MLP neurons of a small language model. Each row is named by its layer, matrix (down: output weights) and neuron, and shows model dimensions 32-223. Each number is 500 + 50 x the weight over its row's rms, rounded and kept within 0 to 999. Numbers have three digits each. A neuron's up and down rows have the sign that makes its largest values positive.
A block is one neuron, or neurons of one layer that tend to fire together. After each block is what it responds to, as a language model described it from the Wikipedia text at the highest values.

L5.down61:431497505471563518545457527577455541515424420448451541493457510436426581567509488499511503537561471469433526444439582522412595540495521519525437534531519543550452474487473519512601502498452544427571503547534466484438522447393487451489486571513475504507422477604619493541406477574447555547475473494598364596534520462575390553358389498581566439480541561513560501476503576474446492541476474520508536438499505464514473428517627494433487493511498533547528503532547482537562567523456584425450535465495452473476461461505525545473464533481571419535486445516532444578399423547510460493
L5.down63:572506448521538493500493466580422517592436440509537513477514513483524411465514553567515456476508537451467505503451448515412421569557537509564524587483461566542605518560492555529455425476546548513480502437523516503511446566409475532493520492464435466553533490503497525487448495499508450463527499557553456407417513466618543497499453477554538496514504419477584479502557512396375440451467531330591494544504449514506405501471475486544458496472448546561448497530602522495572368467470475611502525512465455485497508461462556461552443505502514468500565430579619490519490471433498524499
L5.down70:485474550576519468523581430518453455596425484548488464537574468403489444528571517422580416580520409582472517499491399484482497460541488477526457542387501541604506530518532558520499445483517542496470551514427453572528451484448545550566533532467551513431426508455441565527462567505509454449491458641604486458588470468393406526551521489493556479493462515481492451496497438491422421409518551513505474564470460474512524562490553518498530540551478559426465438558499479495544475451469528439558487504519454534495504442535564501453467476598594477578571396441493573612434568516538534521
L5.down92:474550560473455557509399515523500514590469463492522504518512436466498504538501372564476523519462499474531505539439453514530477440476521564511451534530489512537557611463408487468537434476584533517610444535553576448508510484434550459437451519362475493402519493487500527470488441448473436514515508515608457530577545559479646482515514491532445498466547460575444462531533509565578500584557569537436562426499444459550461497520526390588514594556445439464458511540515483638483539398525469539518537448526508578538367510503501510515472409570449513556494504503543498397496492480521399575
L5.down93:513598499481500511496596399506475507608521438473433529403485437435477487612537501504547477458488509604544502530521504434520520462511427539530515537433527637523540587452441528491567442502555514442473549458480420490558498430433581479544485553416592587524521418478459543546498527485547504559451556565522526532494450428410563512567485520481488487463502472521450478496584504421491478512416607466467485514591551424492489510446588481499505491519514444454494541468459535484506495482450513451533530563469537432502529480503477439453435468535606537465520614464511513541381536438474574438
L5.down94:514476510555480518439413447512460437504455544483564437410513519540442505545459424547499447490570476495512507529401423473566543508502474475455584422466500464491507570485522557495481607498479503499515474480499485489536497430372528569504500632537538452538565461522546462412510578591530449493477451474442536474561433517505407539574514504503556481520511589526546473582479478506516589488455516500461520576422561525463518461489562488454457435445504400463482534437530552538504651486608439522545456570436412533454465497485536512435479488524491516586522476479476433509452619493475634613
L5.down98:495555521519526500414486484526480493506460484479564526500495546478507467457517530447619574492506465582446458414486480431532567570405502471398561442497543551476385601511557409518548502618466546458455561520521485520471532521530458523511375479468512515478449592478499554482536473496521418452506479553600448430579413535535409538522499441424512382569551434471569463586505549507369486562549563533551536496590557520535496501509560545474544519482570491557502501468428516505495482512458564464515473445423459461572471463506452462433496504548562584457541449569448466586488505388456494454
L5.down129:507530525488451456445490483486495483472561486579490492504394420406454577506434507509497457505522470514541565527488587516533525622518512496509510483543478462492522509491435479573397600632525564543416502578556484562454545563418520430547485557518489508527526527548423535527508472530454463512415532522495445485533445435528514537427461448496532441472455493503454457482465509527497476505458546433449524570526557506406422494518444524428509510645434448522593524401548507435500528550487381471543465504445542396527531484506537583451476502587494496483450506396553439565569542521485576539
L5.down135:448507542496458522453506459387442454489500467369573453459555459494475530442520479501441421555427563506423481525380537459477516430560462496540555511528535548471539456526532536523480500524502487517472580473499475511452530544511550542509453475457547537470553576466522566557521567479470413495468519544562521470419527402483495443464600524497499415400529501459596491537496515493541500493432651505578526550469526495500532475582440457553520466431495443440564464530558581421482461506591505495475486494583524552496550439572553524488462519493454569538534481524515441544420518485534324496
L5.down224:473478439520553466432467473554548468528505572496498564638492555469557554532560597392544437528436493547435523365498445505591536475460396433550525491472576484396542612537555530476482509490438523490499422517421383495458543480474528477548559470533498468458544515533568514457469585548587468533549509543572415473539518516525562517395530510576546449471601465493545411577468501513421502482485480547484391557484514423520401524553548500415368497454502486433566521553581470477452514443458522447516511429504465423479517488524515498512522460517511503432446609520487508534443516421515482545
L5.down227:539505440453568458541559436507476536506477519496488558456551496496414418490526641595413447570517545504492478509489448545562473425517611419489539563498482502615510403503447578393519531536503637542478449465521417458480510563489522473480474443470491450502498411489497502559487472594560428494495516535406577501544385536464570488540527511538410452408512441493397521505501534379409446412505469529420473491493528493407424465584487517500476486549523547513450526585434512533507422452543495501531491554533534456526494442527552486534529610514488470505541496483489497505559562575508468598
L5.down261:476597523476437418518529486445450506561475461476494528515529542506464533550481493475517545613427514516599434454474515433537539438573501534489435467474426511551472530546553464431470489491419498523520546467511447488473451501492518532515516594560507495436507503472410459498446432364514542562576467432510573423513461462453462629462420505496577493492504431527526434468398537525483489476495480506509486488459526472529486559525495496520489592569517535433517503572517503528411453492475501493621460491528571449547458461575560621479480509587492501562550474545501469405493569469482528419
L5.down262:456524494422471412527429465471426454465506544525384576517456525582458464490506490463481495543406532546590619506489685487539473525576453489554392600488431546517555550425489568520474567503457523592517402542544460436463483455448505563543437434511502529479522546491450457533501509616498516519542497527525460582508474524542590534508502529443518487552538438513518528561487484586529470507458430482525566501548580506454506497511526549497450454532389605494528444468437536498456482509545554506451545432468402500522462453480525569423446517563473526482464551496533485462366448544534552507
L5.down265:492550472560551471505520454483464513532430551535467495485528564491433508545505482606534509492463437472502517486517454358548447400447430500539466477461470543506520569471483539560494479528516533524491474434565428451500560560489553506507549503524523591445501368453471474521458529540527384555523562485580524611526438588474536463524532435496380489482538526430581530538547515387514488494500581485482425518503592496420480427539564472424434498620468513495468464567505482501482441482499478516565448501497537514578554577487523499475473591492530586557494575484452522516367529354547493473
L5.down389:510464544526506441485454443518362506599487431574436561496506445502456462549491431545545471484496481472557514488513475475524521523586476539551436467418500549473512483541504481468553390416464657470494538555550461373517460392534497559529445394441571397563452483501494463524475594490520511588500526461446504545562475480498510591541544549507510451460540590499517554540551478520512520508547467572497520500496395457576469449449454470526486589463460460548518486564538526486495517518413539444491595530488448426464394411397510481550493504466450501561400571551496538483490604417535599467
L5.down390:491597481553500531591567490560458560472466565514489485587542463432526463407481553420481513451519533485442426526494465473499460533456505479503436595508469504530524420512484463537586493550514430475482472467497547421456454479498456581479502575490463550539559508511568479480533533483538438427467482398495478428478464552530484434496488514563553456613506482501541516450435509447445539524487429486463534512499530456484485508449480462444523522534484625534382420470423499514592600426579441593589546449531501425581521486526440380495534589536419466549595479532505414494506557521433495441
Title-case name continuations. Next word inside multi-word proper names and titles, often "of" or a capitalized first piece, e.g. Academy of, Tour Masters, Morse Band.

L6.down266:440494511472530527532476510549418522548570501544511538414507432514480457556461541490514504596547544476515489513575505484502470559444523482586483569551549554517497522458446425452515483543453516499482484511493409562609503519515424481521500449604537547554442490508515537660477471519513557560461430421399571461440492526416570475370439431507496537449585529502430509524532512444503496578602517653522508495599452429511497575409567503455466511471500489464539608482439469552492472407463533463456559573540523489462451472526495552505491492492482469411492549541557505517547449556396432536
L6.down373:527524537523420587411438467526498509469584495520483493508537496496525471446492390447500500447614533498491570513524575555436523557483554449536475469445517489502532462418525421494520498442557482541520457428527507573460511471484522493497517513556478480505437510476491519424454499521520622441518496480541568448504454527489478510452459476482547479452468481527507513600410399557497506507560468439595485513502470479571435643482482576481440493499581545529541479592574501473531465507403549438530540569481499464516415534433441567585453530520649440558462516474596449561450377410511567449
L6.down377:444452489464512558498489416445454517501565490515435634461457528470524469472526488459495523385460575522483532577516604480489573659456589443455520521518504508534528472511512482585499586481538488449578472543543467503470424475506544486560481538518499487380479525530485449418479438587477582453473493497459523458468518446537425541560446500450558453464528376562460504556468463440503495550548464546515512413530435496509479623422545469480506483564539381544523475601513435525464500536483641469504547556475480479578500500514492507540452611474481444515472483471533527501526464606475456521
L6.down387:440507485558418570554507503469447606454571503482423539437503475563464493502552558571498503555391507594424524495358524443419494570419554459510558496591630598437540547473496461483510477385505512463459486501501520426527471586496547575495476409529548628513413537530567491443490512509509515508490539420597437450481488514496481482402487516446502455459527449444557487523539530419475480534545489530442457509467520506543517548635420520503445511538536482506502528433479492604513424476463481482542469502397481453573447493510556512542582533544460552502494566450546515544462482447532583439
Paragraph-ending line break. The first newline right after a sentence-final period at the end of a Wikipedia paragraph, usually followed by another newline, a heading or a new paragraph.

L4.down175:489506500490447466395534541538528529577510507546438508558444499552510495607607453597495541512564538504506444468428520407519403506556455552502449441546601525502423520597559489529372520631502495545536580549488608519593503530480559594516459428533499491522476546464499460467543428524490526503456458575468468475544470443559459481459589467445471479547535517487591427453568488494461432451504548490495559459435500503489465596580566569473484516522495486496506485418480524551516497449470440478475486460390470562561410499554468427442430509549480516487513432439406531544513520568522416497
Word-completing suffix pieces. Final pieces that complete a word split across tokens, mostly past-tense endings in biographies (work-ed, gradu-ated, strugg-led), plus letters or digits inside capitals or numbers (PETROL-E-UM, 197-1).

L5.down0:504497424515451465477558568475460510467481579516476503529478487481460410523421470472474439450560534481484493403493536561528498439456528510469537516413540525528502471549548397493513555545535538562393546484461440513480681619516547423502512437461527411454522432505512454510448570554477597444418467486536601489442499455442582519559447453440383441538565515531539526503468484622497518484464510481523526487541576434540474413511579470611493563487518573598489579475473502523525573480547486507410530426512483441498561467514446503571520561450574518470445527513498569482561469463537475523
L5.down39:479493548502494507454458462503551500602487472393529504437539489562480557585495495510518484468503492520591436543432506420503492558495544536459573519618459488402458452513476445535415378507451558482488482552558532464462511495576490471506449483584580465479520481422551549496533473472572375427480473467438443466439531512544449488502502392502532477466559457515609381448573530584561525591539532470418457513517491499487521472521500507459525474551524399489485530504605585521534483565573532450557486460482443510400487413416475633556455494527413525456451514540425535544554596437546515513
L5.down52:486506559528450577525560425503491487532487455532574514526509494509514525498493519425423488496510521547465437547406510378419483602522517480464470534599519461500515450590490543393479504502457505381489439497465518651475538508589492520497490518492458579485477524537604504498500491513483471554548476400502517453502547540558514424431516381467549496500458441526582474525477486607529519460493442479471417509553542497557470424508476464469601561429452341617508502441462542552422532425549524602478513456520471594484431581443481523556478518480516535502463540463527445418575514515518574422
L5.down119:327492490482478427454561466529534514578489465440549529379454389492509434468455512466470520540504531615549457525471527403476510445477440505557460541502550547550581446528525513492384600584511523533414503461511493541527456556518404485438513490422616522426514445463473576523547489561506479492518441534488468473553533520508474456492479429516509484443474458499511461493533477401525434481542542525564494467594605528456538437562465455467445507504559503511494466556488478518528544519456509444463497504452554558597523446451490655611560479460489526462588567483559513491468508479486482454
L5.down125:568495417474469575519465557440467470445494437437399537500394538511495497557421459454525476383550558511478494418556556601528571470495603507538483469432575430573534363452522487559417505480480427440506462502494635498582555496485470603506476485464546521498532488387564539480485486489532602473552443522473532577419528460496490477512372543564539427483509424509636574436518518527562466524457475519511545516452525466514403491457503473549541511439471567578399516516509509516539477560511556549505564486552601503485549508557432416474482482486503504491518494493523469545447468540523547479
L5.down131:532516491476484506559475543482481518476556487396486513468474518459565453491541545424496412504570544515598550598447517505511436588406481607477505389462575500535585512409440529538546497537531536562525541499550444552444485560431458583523432563406552493443385464498498486515535566504466480507466518496414449554465511484533497537422503526410527458528483491498509426550568449563490600489556556513496573479544494430486436524450551440503479445518469421465431431511513542580416487500437490468561520504528547519492488569503564491573490582547533436474489555499474549478483438429528587387
L5.down170:442449596545423501544576503541469483570468458496471559521493505513417492536446393519502445464513541487417453502500440534457475416505576500540368554557532527549504526431423472526474502375520380424550499504505501543572509434487571518478526542471495554432540484503596516524474460558514577450474474504470564532576470532435523533468536441586465512462463519531538431468569514572464620495568452529436560577445475361602525555544562498620481565473402497503508546516557485539566504520397496543528549484478434551526477548537544526537507524525479497494435487478475469524423430596491512441
L5.down190:531476539508474550604538508454454525476483571530516466540433528478509467549505564554490479397483526497444481453484513490519456441495442541484614533485539516556582473552461533512430501478478574466496455484521518479526530543430527463568482541557534466501514419565513439573503432549591443417459549413543479543368546447504495461471449443511463491527522611544478494556467409483486572580480450507549562472477513526485508528537473455429505463623470576545419452433519495532523524530506483476550477462441525431512460430497572575481545541507316491473456443527413488514626569477526541479
L5.down203:527489591603461510442530446506451390490507538478543471443475618515489414467451434541503462519567509531507483592457441468519522585423504479526519455427420496462556511470599440482480599573501466495477508533487435446539483496477462499425434498590526508510479513555469492495585506540510543553449447421431513431447499491500466456487527504530474464596477571477572526548443544551435434513470470525547464415519537506522617544561520482524526406486557496576487429534453536463505505583520487504464368504495478617523431559446519474458522540628574544622466553518573514581539577472567483533
L5.down223:541425475487481494467418555636566467431496510469454576501532585576490539526454527513501511474615460522573439608482427523472536566523462540556418558501500438514515416483558560550352447535549480517438429465501518635567448556450516535471521490467503408463434499489442457496554511451482507507490491504540399485484343472517481541566544566439534500555568517496495409584459479437415499378459457441519423506457509508595492548458481499536479520435525469517550388500500547516452468447586558505484484477480461548499488454439465514563432503431604504519525483528510504475442540483507429480
L5.down246:498469567486467537450442492472525430549484469507530491426409514515537526464499457541505508426474530549609449608510512498455513411541463563451490344534488427570606421480519439494510579551577458522457435499506494472457590472363492485572497441502443490533525524574563468520483531511403517546493519505484628463468556521462483441415509461478405506507504545610546419505519424442557561461498470356507601548551551493491549505434471448489509483532465563599478598547494521410513475456469401482421581515512515600552480572505466482489484504526420544476529488439486537509534532504469457546
L5.down308:503515474563522512569542566516397454467507525447544557515495577566511491470501439505509537502505503495589519612480539510482410429559515496533510413538459522573571497490458556461425547478480575447487496475564422611479515520379425422535467387544531539500425485536474539493558543572521549539522385437491536518410555525422541480547457501487444515525484598544506559562462497463454536447442445491444480539510584500501529564543464450492421501481514515469533560468549561454486503471443504472438536491583586576591485564526529552468445529414370518498469477447548531456494460527530542488
L5.down349:540497527515443504536562545566475469456435538509549500471586456544423532522510597507594509539475520426613435527523555484459519392577547471479462469581502509504484438547504436637499387533447591437565558511507455514467545399566445576531452503514463441465465474559427621510539517508487441482515437569436445485460580476492397436592480556510438486563518452496537466550464664484479537539466496556491395486492534544482452465484536500564458475497451534655467544529452486438488517480429479519512569384451446510422475499520536438513501489553514446602482504501469477462550465527512460540
L5.down356:484518489459565573531521532389454494441589530475391551568481483548525520527458547557504484404519461511539465508508521441484511436585472514596501487529540477441572434505375587551477420541434482432452553404561523528473472472485539528553520438477433500500516486541416536476509540450505509517517475517542466563468441491500466503493430536603475524533562587442495475510439563461579595441458570418473448529496564506589417619426485504477462454565444551491527417528379550517487527561505510446506614544463537397503475433532409438487483424449466483523544540533532507536541433457471469405
L5.down433:563464498525502506439426466452577479536519571471395562516545519592465536460524561551476550510441479527467514587400550444538538515575552444507515427505556546501585431434492524569460475462439475515524478565537392459566553437464451479405510488422545449547504481571469496460456516464476552515490518415463496449422405549473459434480449495547561519482526444489511433564549489523509520497534561527532481561533532481530553595584542561473493387462511503540585557593603461538457429431444456530535372609448492547477503478373483535579470447561526523484505554522510417440441564505503578444
L5.down446:498523555503393432537391497510588581469484451449518428507451494557553617426457520487520514471580439492483440439442544418495515536524464504472474627471542423480511581460424412579474518442441517540555506521590528534557535497518576661530545498461488420466494462484523569478565503425458450448424564513464500549426494438457502470506550565512552490490589505439528425524547486574472518468425444476464479600521553521468478509444523480476425567481529482491473520451513568542453482445465520501545467425578486562499479500463472511506393521546435508435471450509517449515516571409547536557
List item starts. Opening tokens of new lines, list items or table cells, such as a "-" bullet after a line break, a cell entry after "|" (26, T), or an opening "(".

L4.down427:497515500487508501549498541574575535545460454466478461492444535486448505570544517519543528541452583498487508474431388478474529520489498442532485526391474495475560444541496494495484525524490525443603552474419430453455542435538455428573512531471529508408554388607472592601502645359542437525446512556522515526592331434548577467450548474547465512546536547486535483507495459471524476497434600550507476457579631594501511538578500539452504422491447524517500500404526507518528465529522417507526529468489475499509556500485544519452426526476464556461478496430532478525480463483567595512
Predictable name-final fragments. Word-start fragments, often a capital letter, of the last word in a well-known multiword name or phrase: ATP World T(our), Final F(our), Milky Way Gal(axy).

L6.down22:520557498450493417554454451615527545428495415484408472467493495454518499432529576509536526501545520518391548461440532454527518488507536534424472545443560497540482510459455615519431543506545498505516585521408539472457425479561520524474499478443537425527522493466457501440670514490439468531415455563482496580604530512543567519515479475510564519499447470538491536490476586477490453562553589391489565464475503502532514432592597421506445607492475438359512480471504520461417542494485515551564432460472481465528517477524543470535490424515513542492464516361506547507477487487482496436
L6.down25:438578475451458518502550473557468496493491569500451412501550513415477495571497591514508454484442539541462430439462494409432498504548503456469538537491489579533525539590507466420428444535444532435525593466494470506554523486459472559461407564560543513453489456511609440495467427499473499523508463544496397511522437555518588499474552486494494452489573472497522560503520519484441608470484585503496536586523568521495520452601522470494512478492523560460417523524534469525551522546369435455542488584537592550469505414491505480532484526444562545402471538629548483396497549503593582532
L6.down230:501441551496570383450431441527629574490522461452510459504633458430500544508559571560586461522565447494503448459487490457542482530473492495425545486540600501448418475485519441470480446504415507584601520489542401531452558507615542596499509478431526470506578559496459511469517609489474379455435444560556520512506439521504477421496520580506457487537499420535553587512462522549402518410468522373554463513551536630507559518507548450451495543545520479455513474519549564478559415398457505476532443487489436494471518478548522510518476489476486490550594470559509514490466486511478510453
L6.down270:406492511485576440476523530541503429546580519498517487425484471461410516550489494550496486540512565504496590541320482526522553517514499475507481425449547535518525549528470485493486566485440477487529515450564407446500626460516476528555517448443505493392474509504488521529467516430543422464479504564557524470487487478546530511480481558505462489539478608522501502513535589470540529530443633542412490435484546502402497419700588495564488454456568399484463453465513442484498472534551487489450442557477484420559541506601573388466504507436520535496517520452485537433475544504373538509
Word-start pieces, noun phrases. First sub-word piece of a noun following a modifier in names and headings, e.g. Commonwealth G(ames), Local G(overnment), Locomotive Comp(any).

L4.down370:453440594433432544461496490559505348504472459524531571533453545478493564510503464497469461451553626579429454554504560475438509459501550499406492470544607507433490468536517473493599545408432476497475524481451557583523396519549420578409483483423473527514541390538611444481495523467496550470528566565477517471431542530548492495403435464502482413543518441523519409517565558478446497495447522476490420566546524547472560561489447552398541435546525418438497604493605494437520516495484502564537409542533571557478442503476475514561504530481497452435506522474546526552591537505458474456
List bullet hyphens. A hyphen bullet at the start of a line, especially the first list item after a heading like Cast, Filmography or Personnel; weaker on word-initial capital T and on American.

L5.down3:486572548520528457483517441562529498517599460478414542481514525488502521490430459621448443516495449485494435548474449472485447493534452458560475492457415575491464500430493400520518499495502479490490554422489437476574435567485553480482556447544562512459505607589481499573434555444618518522439537514544559501464507568482394443468576554499468547487503548440511431479511462410604373488477526536496434557473581488421560505486528571509481534490462462482545548409537517470488589468513481542527455541431463489501529454575490481470542510543513512616518599435547623534486454439502564537
L5.down21:500602439504544551473510470458510491577484464476492482570474521441472544498587493517455461565517463440488494535504441518521469501541579510520514440564528567525549546533529589538476551496498563447589455616473510453514619415510498574531540535501525500484510445531585520481487510442493411468433563590588562502560420476470529521461460434491490491554487499474505347506413580514444460569453486560511467488421536513492447535536578464449440396479471533527497457486483512569515584437539427452540536535499397559559478552511530552424452392482654504447479496386486412480461491492510459534
L5.down43:501536533484481474446508514468508477525385508524419422475509478467472462526526458442589557571502486565577439548421454480549439521506488485508599527595510532518539550571508474468434382513424527516484507464514464585463518534503471515470521516529623497483432482554504463486571486492494460491480410431531585396537569491464420463464571614424511434565583400449576576560542530400411510462513559527541514597492521468478551488572471500504486489523542582453479521515563531421518587531460494407541507488467489472481540597522522455445435459480641457485499463539455423444514507524516479475
L5.down55:494466559493544528570499395416501385563565583415655497490486486415442567503466577476439443559490453482520447532374482543449474520522512485382482470582558484476498527548534486568461574516522515555505509553543486515434555535434544489467602428540426481441457485479471487563539523515502470470490505535631509521423510517492513518477465498529414457521484487467461513504459500555384555471538565447500414473466590552508537515578583559494474445526565519576541492473452528431468478495542509485494574475441480545502526524469577538433527450504492492465581506545421472469452498407491436472
L5.down117:542494572458569490477527441520469474429464621462539449503476519490454480497513446599428460440542489494545515467442496508598380548442549503478512393470417509492460541406501472535369541555518551529452495397572473559536610486489450533545520554491510507464473497509467552527594511584482436466444667504554571541473482441521400552420507430544470520526502467423410497516528493498444537465484555491547522522633513592422531503519501442536471537530459540530520517479483556579583490441489445516459517403472492552582461525510590431515424463498495469520418550557548430553489438510584436495
L5.down118:515440524442602474470516514527409494503610542442536563523535469510554497475439492516427499477495464565558492580401540489498489509414554543539491510482587525462503518461523525518383428396436544482549504463524579534533468470543573520486445424526519499526578430466507513554566519553483489482503480512577524494515444438512497579461510503513484392477477397447443515500589550598482528510556492420510411538435538463405452522524562422563508489506481499481452482437498579478509419500462547474468591516492582531550505575527574487526534526415526568539468473484383451590400425543512455597
L5.down140:420542595525416426508525389540568469409541543493519494481518541613590550447532506508490479562517501521436567505516517364491357512479545440440461552483519459533525506452490484508480575582541521544511496527438506500604567480502468571520556540540448505504381455444466427455531498492467469576519491472582498441492527493498528504452543509552565395464432452490525485511468536427527511537551578417478480532529446457413447554528462504474497430463479503507478504466472510458499498554485567525490403479501476491531512504597520475453442383488383515481534457503477521522370543516525658441
L5.down185:572561474495508484493450450488520517552528446487577493438510503484501511526412595511534491470475511542545554571470394505548460500557543507479479497450539612523530464453462473559447591536549639366459417502618471402482456487470503458515553515413514445490454507510485514529449446478509512453449516538485474565528439559546544456456504531458483556556473561484493512474497537435504484448483446541505553542522597491550493555420491477551435499475451466389416604486527540498542534521464545441606579545514411443535583560494561580595410508493442434454441502464457496541486469525597551503
L5.down208:483511416623566386461571497630495518506441446481466397408528467527500513496487491517420451514467522554520441529535480395527472500506423443524441557556542529625506495589556543498492416478451422433562571503482554492397551521499532442419496443575547507499503535405524514569515563457522505457482411493609577586524532544504494390422560465551452527528488569518465515565415539447560481485568513551522492409416557475462494414526528506469476628468530463489546512541419535491520518472542418519520552490463485560474504461482417478550479547574486501561551552485475477578465576583397466513
L5.down212:542593479495577495471581539484425520465509531458571574519637531584510518570413542619442480598493514531573475521522447467428446503457495445487515505518435576466492504495559447501489464489504633447579502401553439563512516508438579499536403489556515521462492481527508491464509599526584444509533541559579487439504438470481467504560516490511444512501515451488542452441512427534393494533453533474499435489443538545474605559512504517581532523537493498539526511518552508420607548483436514414484613441459445455553483532498469517475532449456516575519431505432409490517424434503418504426
L5.down216:484440503474526438477425473549543470446494566492529469493565429582570528448618586494592468531524462501434579537383440584606490540455462503511472512451551483536478504420436487563456517504472511522568530467566497559533560541498563568471569496499454490584550603500462496609618545509520520498462425545585395498475533422470472579519502527541450560463468407450510492493536530504472431373497541485487490584507487478428517421520492452531488540499499437502536435486559574414583462467521428465491404477424455595568535489599549390548439460504494537410560471524545497547474427460457475502
L5.down272:510454489546553492478491518447576522508447462435374474575536460518413509495365505582520516513610503396491460466516448533578474491513585491467479450475513515461487529563468507489424501471479541542541451579507449522462504550585481546527469457457574458365455583513466499492509419554444514513484425417491416474490438467498492460508512536597481553564507558506500506529425548550422548586468549526467425500472561554473539456511542451617440473460539514472553536603606541568525488534560545484538574477453502442513459511514469468497480478473432508621543467604546535503442506498557497444
L5.down282:494589506431460436493556507447487442500501646451487474499449450456476540479517523521494542504536462497492505511392475462454542463505559494536475411480491459524481497441477538528448583568499499556518606525436559572493550466574551534461566584529513454433559517479474505503518582484470474568405575428534469527554499413502444571456530450458540481495454490494562473483553573480484494507512564435465556540525564474483393501538564517504461529598490524479491473478426587378557523424557454504510532359448412494460490518538495515483527602506552541490487501576430427554519438509578344526
L5.down298:530445457472543505494500599542574468553486566462410517494516575527468541474377495524548532605471449466565457540458496475481458474479484401516555450460440432605500459491504447555480517558456586466510474480403446589510440486420562571539546445556502451476554526548463514552523526393567484514474440503500524534522510439482398481634523501503510552502482528452491522590605524516507584484528557516421536514475450443602523507587476426509494527479437399587456457527572549514429493532439453461474561456550555583495479409589457418394473430472547570526528523440464489456494549494480420471
L5.down408:518460397512514554461526520549411475474548497428476470554490516495480579587412526571492538462450483512545523527438503500538459573509588540494504426467440533516449476513491433594455436506515571508557450659386557595441423585465471541404461476496556430492485463525470438511553491592517487495477609527530410442522496507514532473413467474528484482528515544495512508528572589593423430505466474450463503522501518589414568585473503504559502464431466538492548546422561539613431567568525535525514630482485501512517458402581514459500436475467468565542491449528447461556479548499441438482
L5.down447:443461521482539411517593488577499397561542591504442540524490483487524451451576464591524482467471478597533465501459532454499453481472489530505463354441473504630460489477501557409436507627479536506422505533534523521559483478467442503493604492563477470514502495553526513476455527512562477588404392550506492534457504563570502386501524481532498488500542509519529538610477545463454546463508520471457440516492460483364485517560493538658457421436544499548498470529596533515502403426615506533488521483458483534558502481446517540440432458482599481471490452538469513453578496525495481544
Word-final fragments. Final sub-word pieces that complete a name, acronym or number split into several tokens, such as York-sh-ire, COVI-D, NRSR-O, and ISBN or year digits like 198-0.